From a checkpoint of a small transformer trained on Wikipedia.
Size: 8 layers, 12 heads of 64.
Architecture: RMSNorm before each block, rotary positions, no biases in attention or MLP, untied embeddings.
Training: a variant of Muon for these matrices, 790M tokens, 6026 steps.
MLP neurons of a small language model. Each row is named by its layer, matrix (gate and up: input weights; down: output weights) and neuron, and shows model dimensions 240-367. Each number is 500 + 50 x the weight over its row's rms, rounded and kept within 0 to 999. Numbers have three digits each. A neuron's up and down rows have the sign that makes its largest values positive.
Before each neuron's rows, "fires in" lists the words (lower case) most often at its 100 highest values on Wikipedia text that the model never trained on.

fires in: "of", "for", "by", "to", "in"
L2.gate1800:528495434550565485512524478469434483584476589485571377454445512573517521471466495469418509518542534499481486481626467589524504546475580545576515499521573561459513512435489474520473537535523522561424475429549516476474486498511535493490429477540440433453404487472492527446401625556586580518489479451438414420580485443490560471546493499472431521500459516456485487549483461570444508475534
L2.up1800:548430430530539521452489474532511502468519441458465568512415494531492477567549541476450499494410523546446494485449523490451458516495549583430510587532467476453493451463501398551475507415475530484508491446501537546532587523541621562442465444532574430520534515519481445431417561514552520555464454537477453509552487495559552580479507549449590524488431540528438550448503455436407483506554
L2.down1800:510491524530548519483484531546560520474542495515467524525574408506429517543530529552500524509495508467504479515495538428376539478430467520453518549519484390487487569517527541542515558449495444466465472481538454537563567561512491531498526576527505436549531397475539530526605416409506506512593464566569563541559544592611481504468490508551598481454482572504418518467550495479492509530411

fires in: "of", "and", "from", "to", "the"
L2.gate1331:469428488496440469522500458501440482531623490518506486579528534430568456562458542521497460465450521437494546578564565566472536561438435534437499545518571531584509549449445399537504554532565544479549521383490544578485496510486572472421473470522530491452372473488517543487401474453586510518607435479446521539593614524577510543497599475532435461432413538477404551548431494488509406512525
L2.up1331:464467490521469501521523543467545593423548493512453515595521541472561563506555512491539536495517620536525354550591488525450475500520411498470653463559506499478585385462506447436497575448538490459516498546578566579560497513443554573587518481590524473444476429511510520516478483493463498535459491505485564463613519624605569568414526495567537576481517495599563532492457474465532487547530
L2.down1331:519441576520502457487556494497404492580569499519556425614484494344545509491426447504538475472482520505511529617528512458476499569475480547468512517581528472560581469426511393568540484569565526466599564448518514547402490515560529500497450506520495462441431551497532527511453479478529495529591612454505520545542549471452495563524544408625497504520414494517457495464448494510534501437504

fires in: "was", "had", "were", "is", "can"
L2.gate1193:421514529439430391491511495545547459520464386485449516538474522498475372506547531503456492487435474457516559513521437444490467470558500431587591532468469462547495531489427492499510549485462498523460527514504414510506516503437547529428491638553508481492406386558452484509526483497458583528433489558436497535508533474489516534494531481485512504506510466533600540487505544471483450579498
L2.up1193:428470568517459552377436422434481531430342496567415554537472464411521544445455577629516588525464588571497516528530520553411471369515508490476578456515479457482525476452487532482450428464506572478419461511569538584519505489477539470545461471536504477479486588431489510472525503477489535395566508504444525650558502504493452555496530507567581563531565538533473470473483485537591517516438
L2.down1193:444494553482450453539520496470493455563583501531562477511559556523484362520520491528535520552494483429517574423472455457514563523524466441551467517518446454555521524513467463484559598531392448557568533541446385497475493478460525560390564542548440555506462384583561499545501557548608509531499451489496471495531479505480481514403610475549519502519463378567654545535419536468457497522398

fires in: "to", "house", "of", "1990", "party"
L2.gate335:591470500463579517514467512484409576591539466481570488697489605513471524523484439530481510577457519495629473514589487532510499531521389458555497501499464547510552555543555470471486486551542550508552578557495447444482505547503538405538457482514485520495554465516493525444516517476570515526518449499486503494537452504546575500572522520504520478469509494588459476618489484547484420544551
L2.up335:494514484584482508584490546535538608570492441464554561557526534497428428450479450563512675504427485425565463570501525481500601532539437479497509546523526488520475464590637436466467445529548560595431564471503499485480520442489511528516411432562451520436454413523457516489466479515447502492501476500583532584402509516441560508468499510487457506534471453524494560505490458569439435549416
L2.down335:632456534561465519533580435551528543434464472559500495546494495526473537522507533525540568568488467406531552530390455553446573521571481444505519466535554557416465534425564467494530524425527542515555410492555450538481532513546529610550455530471448588522461565552601544489589491485486519531430563540527477551449440492493565478432507521523456469453507502475507576515485464493424427561534

fires in: "a", "the", "of", "my", "an"
L2.gate266:454498506483485542550478491519523462509614481507523463602524506501471486447498435395538551591483498475532489449511519483541419449483394514567480551495447544457402506468573436466471477443617556510423613533484481612503495507438506533551411486494545495511483516574537538507647511498522460511453540551461553464467448521508519413516456531522584459490466522425535440467462510480430546410539
L2.up266:594496481426527521611452524433505466488552531473538569521531516517475493470522454467501493579461429574398466487483479430460604485547476387469465511473453494431478415487523490496539544428445514470462440446542501494515427477522540517493559447485540480547464441462459449494509448538453522484498501528535458482433405499617495514499558509436456632500476460519590454593376466521464560543491
L2.down266:517478509441531495641566572445475481509635536509483456507565463472488524384440505504411468544481421474513434522556424481557493527496532401539488538566514471441475395555493495564449444422414722467420467465520476496571450470462467544503570468544538461513478497499501408473461508563582503517453543401496446479508434532512474498568514462423497590541421437611520437512442477577440487531487

fires in: "to", "a"
L2.gate838:617579571490514514618430530506446458590513515571409544561657443485424606493452480568418562554434495470544604489505415570574417507510506493478509523521530515487489469550487464452509444518527549608477485564481543382488408467528466554469481509500466509423498551487517647423537493560473494449484495477623446594448545461549552484578564523471507482533541352538435523426478537520516557524423
L2.up838:540475481502532533496493462499457468654448565521450560525507438512502645532468481571497540541474483592455484489517464475466491473519524524498446495477549464489473489576519486483549439584480565525420455579524508398531474458424462411540426495500423473481428442580489546466470471508576418478568497415544475485410462523577489498505536432479518535512458484454518569440476457468523438655456
L2.down838:518590541513540498558444485513426368514563538504430509630586493458455539548514556561438457440438506415543610506422476526498531526559453541474488467411488484497511477522392453468556576467563540548488439504496558451523441542570510505513477457540490451443586599618582629496517494457447477464497516525614531492501509516574552598555443529568500420476527436496384584376508399540430463500507

fires in: "to", "when", "be"
L2.gate845:520523483472547518504456524619535560482547441434593452547464510427494504424388519441518478526527540419519457553454434554547471496461509519425508452423486479475565447524572436537535454452430446450504529428599496495437494606573524523558395493465536537522526466490511458519504434578522583545494526426567479515529516499454398583483500549492458509463512524477450466490505506497455431512514
L2.up845:457392421484522413433513488543437453494534550518536519458549479459513541545510591485517571513529424501467469552511590410461462519494550500547404445491405488536451480490495549468572550510510577509479507480530509495400439508437547501587501514541574554382572543534531479602513483540532486521453542478582626398545480494548501602550468478446500430384560481514501421496439493551440521515576
L2.down845:509606491573452472581473544620488599529487437495559463569479527442515448479503382466442443524490603584509487457518424546516572523483458518472506467426467435509549497515537444526501408526447483473482529472589481480496507601549524530475544532439333485602444429491531507522510444511598581483570527483570371604436550510452505392503546568570514542496469590537516539513443499483466467392524

fires in: "of", "several", "many", "two", "following", "number"
L2.gate1503:458478464488474493504405502476518526557454481420463451420488473466504497443518552488422557494485482532472549424409490528506574437545533490485471464473529500460449471532554448446464436550503453455472458547572581498549488503531474532618362466478506543446414507537533486535569550484498510435438481465515634613534509535497486492504478489480497552584444442456554401532494478517496509493595
L2.up1503:492464447475452503471424483566495501567444459492532459389495473449514563488429406397482466571529442502478451553444506507590456556531492489554450444511516439549470549483469480514468367533516538487503484527514497517475518569502501618557469451488531490461348469405392588505567483493551506476449624447587591491480505484468508583594474427501547621588477499480527469531498509495580452549554
L2.down1503:485407487489524515467511535478490514540516500454440491462483404463431478500503478494490511444451440544400437483448476581566535406519479499505503480473593434435499517537497580398419484564488628478540553475569552498565486616592518589544396486492564534527511509500457412516572488486473445540470564515533527527501566507554466533428444503458451491525490485506486474486503563545564494386489

fires in: "of", "several", "single", "four", "multiple"
L2.gate502:404442525572418496535546468579524512519553614402526415546379513474506535513540454434428611621531449527493549488513464476527533485542549502477531521471496590502531463517426492477518500461482587526555515438566412457484556445514430535570588516448544548551519391476439475550528527457490410417444461533553572556507567555522448480556512471467535481585579508505557486445469468524517486527505
L2.up502:422490519606441484474609472584512470522531560466453435452419536489484502456517443403409628546491497489493556489521425422555531478552517471490498467482543566477537534497449467502465485476490506602570449498485460450513555444525453523546518484488551559546562470474407537471485539449514413453383475477530611496563555578500473504607457503402534523598576479510557508442432403563494488515438
L2.down502:614552488479533405484589480460470435501477482513405490462554500509450501511387408521565437356480557488556551507526550495540415534482449510467506476572568462502523557459464471556525542532495613451539477509503499485517443463482532397508341427567498490537516532486523555465511399483514544518480539389481460404513483485432542514456538574402459551460443472549493543481565476575522479425514

fires in: "to", "in", "of", "on", "into", "still"
L2.gate1893:549454480500547550493492551529549554431566506509501469518396486426378514432441429566443579591419498492457473554455523508498483468429410364425487495445519501442485538507565507549527544537497509482532476523523450534558557469373500559588453524520478530427490511478457518498516511413574481575517492506522555497527479509501535505477490467525588394490543521559509483587445519521417525500467
L2.up1893:488404531442580555507484550509409459462476552476440507492386583518452513475485520578498505592563490539485437487430421552488453493493561504575447522490499555505442489538492488571518551554492511499487557572477517481599515596511587499484491536459532612437482462525508443486494501500541503514553527546474454511476463477525566457497414621533502517434616488542580634477449487498468472485442
L2.down1893:424530465464520461520548478544537432476550498581460580618510607518470520524451539564480484469537551509532477546501448530466493479460494527565421561539488518543443594531385463510566489558522576453403561514629452491533509562570486481458541442521421522451508483493470475525500510410545491468554476488532424521552505534523534410527534537477525497448572478466505499557548439466499510555531

fires in: "of", "from"
L2.gate1831:500527458519494533568436523432531435513496467491587483457504495485471460520449495486413500534580467422455402452489488448614446515466492471529603451579510527428473472537433433402440474454546518392520516425509507483486553437522500449540486545516618526533555532427494525517569555495548524489462499463562551593488455589560490497473519468478488478566523418433473416585485508541513518484525
L2.up1831:457488560520527528535437514557496511509513452496508452458595462595428505443469495509461504537487516482472439490456533505508425510500484521502485451457515494470432402484542420418432602505500503472502489510495463556451556553393443587574547432501513445517536394441449492533494486569433399559498424435454541649550455541503528477531469535520546395497502562508507418485480540507492511457528
L2.down1831:556501468541551449503507447518547389490468546428478553431508578466504566478452426516442425518507505458566499492497434531560519534444524468587532424541445505523515473539493508477430478486554579469620536498554467425498416432507456517448583492511586605480524414519470592497474544397566435495415539419547541523523494532464540552464591419434492454536530574479541543428510502563519497461455

fires in: "of", "for", "to"
L2.gate656:559536536492358522522411462580423459468514461496536464462588409451495492437550578539441497615537453525470496482559612461557513466526478384423564519406530531488521576476526490562500482466416497524417522442450512419475470490480394522422430562512464477534507502466448498493533573551534500551434481472472508458521494455508452544509431552447526427536515495453588499531508469581457482561483
L2.up656:438512441456431541460507454469403458520487434480649503519580455437468543466500480515563503498556518554497481494531593481516547542434455474474534536434470484572549588469532554518532523442531567556520512470440573466454520499470418584448446472422416542576503421401543432508455500538468542491411485456540597491551462421562506453484415547489509497493497561423544503445530433607509464491589
L2.down656:498543566478411456523543493605473500499448553506514554451557391537518536506452554482455518538450513504478444617595473555486465524460461460501577504478482542552518616510612498513526468499543615470445488528489524572602541531508497496545522552489465547522477353530486476390552477454526482584513441524498456459614463542537506430329391459418473554575468621483461477476512470529484551539457

fires in: "in", "the", "for", "a", "of", "s"
L2.gate373:479488513536537388475440456579574482487549482471541499448474503408502532400532512423419457562470571332547450496544497607552564522449534533521448519375459500488478563448443566474485494486556478486429446516493473492384392511607474524529463463441467437419544540582489489457476553465466553498522558465520424422436486519471547470559476498420493560444479443418528377556536481495527512509522
L2.up373:538473461532504498472547533510511448473522500506517520554521496562467544503449391386493425655501492455509535463545522458565526528481433501524487428500604531519403449429543478513544574562480493504410512545480460460459523493493435447547482503482502483524568560481481451527569446498477548555447563507491505417455387501509517416402496474439498536427481520559484482555483595514470512480597
L2.down373:411466539513490439411430474469535570433542464513535400467529511449453578441498522390449448538501459427491465432537571560436542497460486590452403513460488476489502438448463562495522519444513408500519532550517544468518617466505438489509553498481457490459557448470446510442545465502460576509435494423572420418392427458544512458509462492461524545468433429531519529584494499491511517485551

fires in: "to", "that", "bacteriologist"
L2.gate1990:514522459566453493574488485514447489557580520498501527502500485532560422440516418449444515480520543472516471513514497494574516601612519539470470452502390513556428482427382432489551503503474544415494478561505521521456534476462533485486404438460491459505507450445510482518416413439566497556473524604579519565497581601474453498692447532532524470483384474530412556475525452511581437406494
L2.up1990:487445558535408484672446559544434458469476503514569508462527465516533481520543550465522494474598537470442463503499562425546438558549510466485440506502498481512518387542464522489430579506467639463555602492449551529480479474473544523503511362534568504488508508486452477509446526374640518583540465485463491626422545558534405617551419561493522441500508480523471490479501515428572532522512
L2.down1990:528554537492430550523476542542501476498471503489471554523506430481578457519460569476515472587501456520463487522461436556476495443494477502558408522452529530499517457534491484495456551551475513517468541475620573571578395552613527518529535474468442525488434469528409482458545592493598534457564582527460455427516530474504536541441465533498459476423363495533481468486500477485494557492488

fires in: "in", "with", "on"
L2.gate261:547434496608520602463458456443516546523521515488485431427475557543443493434569514503439434557495514493501529492500396481539551505446391529498571452579535449546459464407575512495525563487482497476469475419536409409547514373515508446584578509533500560534573521468402508556530473449465511506525505501489527499496453576488475535488557530469458514484546449478526471503541539494484506490499
L2.up261:523513447529443424492549524531544480543486470496555590469597486507546535480545426450500500526483541416454508508511492484511544491482629561464476522501506484502402554462469475500450469594530392514398442506492460501470579506448395560447470510526552522503514497475524504491546477503508538513533516470542564550526453480557594429568538468566544500516491420396550460458424537476503480499494
L2.down261:512530449515513522458592534544537543579555420487384506528488473558560488502560518492472407467495463468509472473478562449433518487448503561512547430481538488507455421429557407526477409534535593492491382644467503487454503498433468434486562418535525403444419517507469593424419519509523547521469488469484584419533507544527562505434484479454565529471547454560586461541507496558490500427470

fires in: "the", "his", "to", "s"
L2.gate862:426471460453495525420385532425498526486514578532495493522560479476520498599429477490498552427577456472545521448490388504489534555492496561596509546494519482565503456454470486421534464497512389443571537462468549522415446498476502477498559588520581565479460467455460426522391551450497525549592598572455497567498500514465482507479430451460538493441474598460383569579435516468508526519526
L2.up862:426472513582535514497440670539512522491497557557372524493481567497534438515500517418449530532504497493503518426421547472416515533509444546428531401435464515434379503477594484497557536504456481446541591514447516442456432485555569533558536505467560475460514555488559493502407540543504485500527560531514460504438486578551531472612528445597570476490507529522529514500453432448531451422449
L2.down862:443518576611469506431463523484425449471470493519638451519490604473533551486579510381490489546546459462608474521584530453567558447525442557482477456534508533466508495576540550446453470532554479483471521546409438468523567535543491486546559542463598510463538546499430452524471541418484552470506514535552579561503541537483530536414531474508601499486437469512530555501536552445488500470493

fires in: "have", "with", "has", "no", "support", "had"
L2.gate471:456477526501574522503412460519508503524499558492486439501453418507496508387523573485505498470503534473513463487457573575491591566537529518558545459492507549402492436442514491477569544581414557447511453504480581485550520463443467453445539441537494502459548502451461514494442531520464473441491555555479490427632600498447431553467518502468485535501544528463565498550494495482580444517505
L2.up471:390528439494498464409472519482485469492452498532473450496505486468440529539534532445486565451526485551451456479538622548508500540441504503463477553463407533471523473384507476486578452538450536542444492572436510410566465478561510453544503536544474541435531491535477442461490421431501503427512530513498465462523569590505496443502589462559478450494547511471526445615529567409570413435537
L2.down471:506529430457478583529485443479524530489475559499465443523413455526439495458545566506458540462534546450491436520503561551454517550431505495540476592467446532531566384443488442464624512531509497519515488534435506514528512480440530428514572564609441504492543447507441557463474502485486554485549475479487529492530542609448500535548539494448516456576587479540455468570416466488591419524563

fires in: "was", "were", "went"
L2.gate187:411472512551466460447346530554533517583548475470527514475468497472533486518487484431563570411475508411499487433442565407500487441481456578540556514545452495458527483554571332475515446502478487518504490513466612561504520499527486508504489614507493540503545465527436490462489552468407539539387506438473505407467489491391494432478496567427535528578457534512512395502495453518428484409446
L2.up187:454457549538408483459431490514425461540483436530527464564469521503626513571481509498481566512484537503481453509501542420561515504560412606653515574575515487461581442540474479523486526506487471440368570520441585542457558489466480514512535502525513523525585520528487453446425511502461366466462448551461517439539508486442484471523543501518553587478491480497499490461575493482484407479465
L2.down187:551527568511431556526532530444493464415523559495537427642489579534489532567506493524488423551539631513423524534499510581441565503501454541552428564521550486479542492537503602515537593449496428526411536447433487531492639485478528521606514528561510435491578526582525526432487406477624521481533522560498473485580502465599504566525526465533516565490458566447477568432594423513500452444472

fires in: "to", "in", "by", "about"
L2.gate761:488591500531428492530576486587567611481496503511495514431558548525535450443469569567453448506473557547566490395569575384442481492498532484541505460565504474477406496523511492521476448497421583456443458477600487486458455499386524463505446564554507427464529568421460523565484528464520474582487453643521440463554491513501467594411605490413521506432528508467480436538495506495428449422476
L2.up761:508513533564455507474442463574499635472456505516558494399517370525456482451504551553446514504474528550601557484458518385533539466507519569492500472477537471446447531472496591549428478585456515472530534536500465483434523392433451469520480551551474477511496593469493567445524534470443453524438526519546485544489433430520523467558540536457525565524489485452562467520528526476407460534500
L2.down761:516486456612497523486566440563580566490563490447526473422489485553529470490422468484374458458497593594599570434569567410477517509584532583522501461494493524511430541538461499577522480487487568451555520522486505455466531509412487488498351549490491493463471547504511540503552500410534447581457499590496512471511517593472499581474451523450487603488542519509522564559564499559525531518458

fires in: "the", "from", "of", "has", "s", "and"
L2.gate1889:521431460531554518456618489430500527468504569432491514513448573385551467508482433526433472657513571550522516433522480613453504471555530481545529456424464462535443532331561516412465577532468581479546428458510509406496542549560476524507468491450477447434535499526523475516532497460460471452464455538516496550573524471580468476508540536513468491620516582460487496569519522597541496585543
L2.up1889:459502532439433546481613447610459555428507420437472466436414531496470446513553500535510469461471591546520563539389469423594549496464537422535542519553453502495442486471536545470605516495434612473524404561476512603472449468572473511478560487471641529551588440449541538454582575511387569536480500533600558509506569422535558553470491516405560522466454510505504532602467507505539458525510
L2.down1889:470570530381493433539450520379466478589505491532560551492478410483486449515411517489506465490528409419473367436524506584357416537540426513475410459528540478520488486496581404503517517441549446477514561509552465514478532437529466547435385462493393505507543520509523495560414415543465474511536412462402326496552399526514521504587485436547402446536578498514485453437484525508464486501432

fires in: "by", "in", "of", "place", "up", "from"
L2.gate1525:467567434487514531523500555526453521518458552457532467504447455480608528444502501475496458507372555405525471489563447438575452498474541484550573525521555493531426488453484385561446437447414493432519504507541492419430452534550477465517510541495469512482627454480523520509432490491452549509566528508462550382550496498497430463424538499448622480472520518483540472523581488490489475521503
L2.up1525:434591503449492497489411523464408513451543498472466455562510465507530527517575420405547524512437470550391461463512552503456492485396399453462545518551544583607492438495569440513581512468441562476479475482481411490622564499428594496452565493493426521490495514381571519543448474439483516473594518512455408453558581447444471512464509482485461559519545520484434485640448531450521435493501
L2.down1525:500555387485521446444432538536456444457441471443573530508487460470478449482527517462653505469516490459569472511407439402497499554484448469596484409419478524506490530506566451471499505497470634509503569516515492466482463447464497430448463509559536550536539453485574596584506552561390557478542520467540588497472488529540572491437545535539465438452527526526471495444486455565451398428508

fires in: "of", "in", "present", "on"
L2.gate1855:488502414529479533529536567421526603372472567539472436537470536481536433520504397498526575509544537503488473567378412477417511514448490592488474477577492480495479432470501450467542449570504489396484447517464425531418571432591570564524518551523566472572555464567545474450463577477466529568465471571510490527540569531608466510438534573467540525503499436491542458498591476575472458547434
L2.up1855:414463373624597502456457431567522576581433531550531532478453560617611539517501437428558548544563483491445400513371539473481521550501546495325465479476466422508469498494489427558447552579520547503498498582512507483497560574612560606507484407462562474465543448463537434566492438524465534553482538552518618470529499540627493466529540578424543464545425415560545584457512465555477451483482
L2.down1855:476524439537516543519540529601550493455449526545446512507432533536500529541515433541507461473486560556521420443493392551485494531450500512469503546578490523421479474567463467491566570560535548528478445545442465567590501526579550470480491581497481351509473434599467401551432488415487583514500504609492418527500564544503470555473559546516552469580523428532619598566541539483471504480542

fires in: "to", "in"
L2.gate1378:491568514437495553491444419536405503429504419499502456595561608535429526468458524461553538606538530509443538476566488461573518453535501551540523500489568513476533437584538445464538373491529520459527475513419551482443386534438569437469469461382493510544449437520483528447443493466454454471400496571529437554477523509479471401524434522497541571408563462426460455476501423437390496485466
L2.up1378:571449537528525576505479508516535419518567521418579485525601510501483460472513409485471518465469403536532535527477508574466533556548404568479473496477513455561496496556516453512475506420560459449558547509517525467434500429525440431582452514465497517489507500518546522399565453522432530515512508482514552447447418514544436589410433556492561524389604489579494447552444517427564477416534
L2.down1378:529463451525419415522422416389512509570499485454472416427519461430466504566581491581466477410475506461590463477434498526436485470375504470530549449504559559575528578452471513541442524464423580573495547633548502532489442496461576528533464462509457511513566437495497469543571392572488493520550566592500578510556519397537546528569409580488520398568559470529557480448394440502449484493491

fires in: "was", "were", "are", "is", "would", "will"
L2.gate1614:554523531436542441428464452528436458462510511539458514468408491504510370501636481506446493495518485529558558399412437492379554546470566492497517526460446480463404521471519541491453540567507553504505446543465447416545497446425533462507589513570478550573418537506443464522466482483529488551466463567360533583496464509570471501530569448535481423480510470521529489578443468403490455586577
L2.up1614:371517578470499491447426477411461500424578459461504430522415477418539607500572570400412498539578620512479461437514596594523517428392491549475640505465559467440446529518574493472489460524459499473493545612474474544410442464418455550508395403433434583493511479516598503532451502509483437539491462462471484444582522543406528568437492530472457530436495605523566490472443525526501558532527
L2.down1614:511467534437490483465490479491423504491510611493511443386463488441502418555654465458482539517500543484594553410366546509457456491464540481470620460492436486497387533532594586526483515549485677486521540496530411502528449514463489454518537487527440565529483502488456460629535530566429521487580436528439591552518478514567530490574538414527486442445464367537498448523578479469475503505567

fires in: "of", "the"
L2.gate1137:439477549491507502495388486617578553485546491483550444500534511513504461509407493512421585551562606442483471538502518529478476519543514478387521542527571472453505412596520448424487550560457567513593483509511484476432474502435553533482535453513547409537505540508572525405509554502563530384526449417475465460457593476512477515571478493458532462506540554460574478505481463597566502516561
L2.up1137:600492525455427590504557517439515517452538520484567442493452361464493548475434490484518505531465548473416446464460524500558438403451605487442564483495486513462590509462468446560477533559436580492488484569485470476579419430394466498422531573527482533447522570529532477513480534483503564488524456542546399564597470477453498480449556474420507351492553528577571499554535605524545505483502
L2.down1137:583439473502515558484480467510491509495530574460465493504545491418447563571534544491580502469394541508496459440471518481495548483491506531489492570504538520579521566408444501499481394467492528558438507566451575489435452398411485353530419543544467453405506500645516530481414480540538476576535509616499421508527424373490566510418472447500522441444526427554497434546533533459536482496522

fires in: "of", "in", "on", "isolated", "reported", "by"
L2.gate432:520507468551586523587428483482546520459479565493445525555610459486553533511553550500492586528504558547467477492546554483463478439424480539464422398458619508596478526514529372458576465485552567478530529423582408473502480407526474517418511603511567468595548402466555540510555429513469603504566554518463544472414488522524487480433505525466545463512475472422464539440555502555492444531452
L2.up432:506478479466570526490490514560463542509484459419483453439488462448445533521528499577510510536438484524532414443475491465533487546529508483487463424633522460458513524503507520469483535421445501426535518455503525352475499571572494493615489450497525506536448460453552486594426491548505484456471483456453488436479542470506508607537502604480456533548543570465527512537405515470513421448546
L2.down432:489533446488519459523460524450581491478438484481531395521493508560405523440475500506471507522471496474398450491443568515532490544536543527527451517534520557526537445520435465475502487568485371490475582422593429444426459537571413510633464441479520486527463471564514507471492484571458498494481417489560427490554481546522551549609411537518538500463539480544463512514458487508515484436456

fires in: "of", "with", "on", "to", "father", "brother"
L2.gate1517:461446631450475520472522563402496505504508474489461521554421577513489528522473557472455543584468507487488575434483522512503532518589390498449459513566452456484520475556484473512517466476640556501441513510456570565420431541516606578568392444468477491522577506502472434392379564477397405471515485609517449520473400471590499488502503476516521483469623475523531563522519501486431523553434
L2.up1517:495416414512452585447430503503576470512463510570502578512470393395488524518557549520490577519595481487492431440536474572483497539491452405523484593457517474541561580578354548483539543554505542482492503553559513426400503452484524548486498420497464525515543523530448401480528560551526479537482612488503492400472397454459468507588466507567458402422527574535533446368532570489474555411433
L2.down1517:580520405463525446500507469508494467454470501518479537504427513383436530468494515467550471501482511408526467450480500529423529528517450454550444476533449502584521507564427550493494479521541572563508549541503531547498499499535531502451476377426480480477546493477485510512474480521460479451471586496433537339539382455478503565476446466528452585461552479482539517399544574493479491582513

fires in: "of", "for", "on", "the"
L2.gate1993:549500553506470499485467468531470492516534524527417564427496517455467537452528521577470567485480615465451491408493527503534454441526498496451380512517488456475434455443475563435513472542533460589445499423587467533442472478492480434547439431440588464583586554546596508437550476546490523552523579478513586533553539594427470578471457463446426557487531467503524567525505338480430489385490
L2.up1993:487485451491486474459460437470560523537510523495489549435440531446445520418520516553378572561463613468519481462528524599513495456497487530419432473452533569503509469504475555455490489509514471557461469456614466559488480525458510537522459406487475491573558541489581585533521481581572527572498592530443537394553445588397416561448434464500415536490484439463505538512487390494501478424503
L2.down1993:375481416438445476517437463479515516511500539458494483451488543477457466427516476491392505469500492459517560584509535524566532514522517509499447493545513479507526465541578523556533484461441513563533490472587489539528459536510533472540506427470449431565431524533521542617485537561579521489464572557498449388536397494499578461493401555498437554508480423443475556560543470558538453578542

fires in: "of", "for"
L2.gate1058:492515443517524472527474544510536494474447392486483524475490516490586564517589537383501573501507492530505499482524454446443563523474486483483504451474505526531478523533507569564404499592456491539477481471546567477465541519532498568476550472550441515473402498484528539555395570468562566478544526367430505444526602411553506537553544491533501500410587549513465470520520556564578483532446
L2.up1058:481492441493466462501529485453639525564433438555486436432471569558579567545533557459451546432465440526542449519568522386425507560480510544490597496369462477563501500506607550471478533496450458415459557416510538516471525470541468540551481547485430564509458539543555501459410567506491572501518515436479497408536497518553490543541511339541392481534526509460476399481515541535562479330514
L2.down1058:450432433506487494552477545506544517481510510517414469445527452492514478513533588451511471513419441506526499495505487412451404540459437551464530524493489485514515513575487535529499527483578649483473434444469489640499480448510535488520461558400492476472457460468563524538412525527541439485590539570486497487522539502635466509570448411607400382472494507475464485454534457426533569437558

fires in: "town", "camp", "base", "office", "place", "port"
L2.gate1401:580456440486542488547444590530524598616593567412549488493513545451504521584496474450514527507488534508537478556461496479443546485592558482506552529518484604455475486449433477487514498506466611512438547529503529516500491450408500521468481529530485516548483493475588543519527511436524484462532459482551426436591523477439606532511451509420573483508475422544575500555525433486592466512502
L2.up1401:520476479530550468486517564521540462520463506437453596445571551537479574504453514540563512497449544555489483583442442412479639523582486542520414577454463568488471393464518472464425453339567555481492436592520524489567408527569488451533543467488447441518498550510490564499480523504476458563575478498540499489504477570441521485482522488446551532504483437456603512502477606434399518428511
L2.down1401:453556505510541484500432524475484508483456560513445613581441487405496524558584450534582653550505516508588421551581421505465466483604567517437513519473503513499521558408568466410463507500575590490454455580439571476455428539534517363588550551558504554525468465587539498493497509513424566568520438435462501529454492532479539507471557501425466467526451506503586472479506525475377495400535

fires in: "on", "at", "after", "upon"
L2.gate1468:488495506485511495534525501474514492469424514495489493455551501486523562504417472561490568495515474537473502400449481516543563451524514483445478553494522535469534475506564446464533564468519408510457472494560413523543524489421514534501512442457574460493495559524428485470497494632490434500434439534412450551398550433477472474509570502507471460384622568517452453577486580503475556499436
L2.up1468:471517621513401559510518522522499418551433431501456514438589479558512455522584490491452471454517479567419486540545431576595484500620544462495540541517497568436541499434562467440491451498495491499461472527633501482527587443431538509424423491410536472575469521538452539585529548518521554469552538483478434578382557378511423508591491456536451473374489510481499468594572410494541520499635
L2.down1468:423592483498436599546561520503560431600452420486583442531586430466603491533578489500500455522423570582467516509549524492620573435556538658538502562464409578476433441413552473480501508440476502552512478475410536436498521477366521450509538495475508578535565421528429443539452596547491482471504452435483551521519532529478518502526480452522460473342517570489503489624558460486467527477588

fires in: "to", "for", "of"
L2.gate9:546526502449442460457484622481511495473438421434532496487496500477516520503473498466460395475543467451478466490512441550445564494463554557476401416463488486443521533398552540577584499607526519529522519431523538460578501517570468496616497490549472506521455399533578497476529461510521467556528486448520497445477511536622513537593511486566576588561440475483474469489447566430496462473496
L2.up9:532504465442431454437478538513469490415442470476532513495541506463539431464497530500516413523531462485418525488488415547404522515382539509503454419480444455474503569432633473529495465512480589539502555471509537422530491530546461473610498487480496507521425424532546451429541495515501551528467461381575464448479597539564476548635461498527561536584476460470505425537465589499519511515511
L2.down9:510497487543493507520560402504394466462515531446430544542600511484473451463499499510541554558514526534436550445502485541443509533525415450541500564458437421526476547576530518446405441489511488511441568546491445504397403488456514476493420479387506545509570523451479511456424484511557558511406528551587440517545567405452494455545556591455521417547481494489496433500517529525495521449510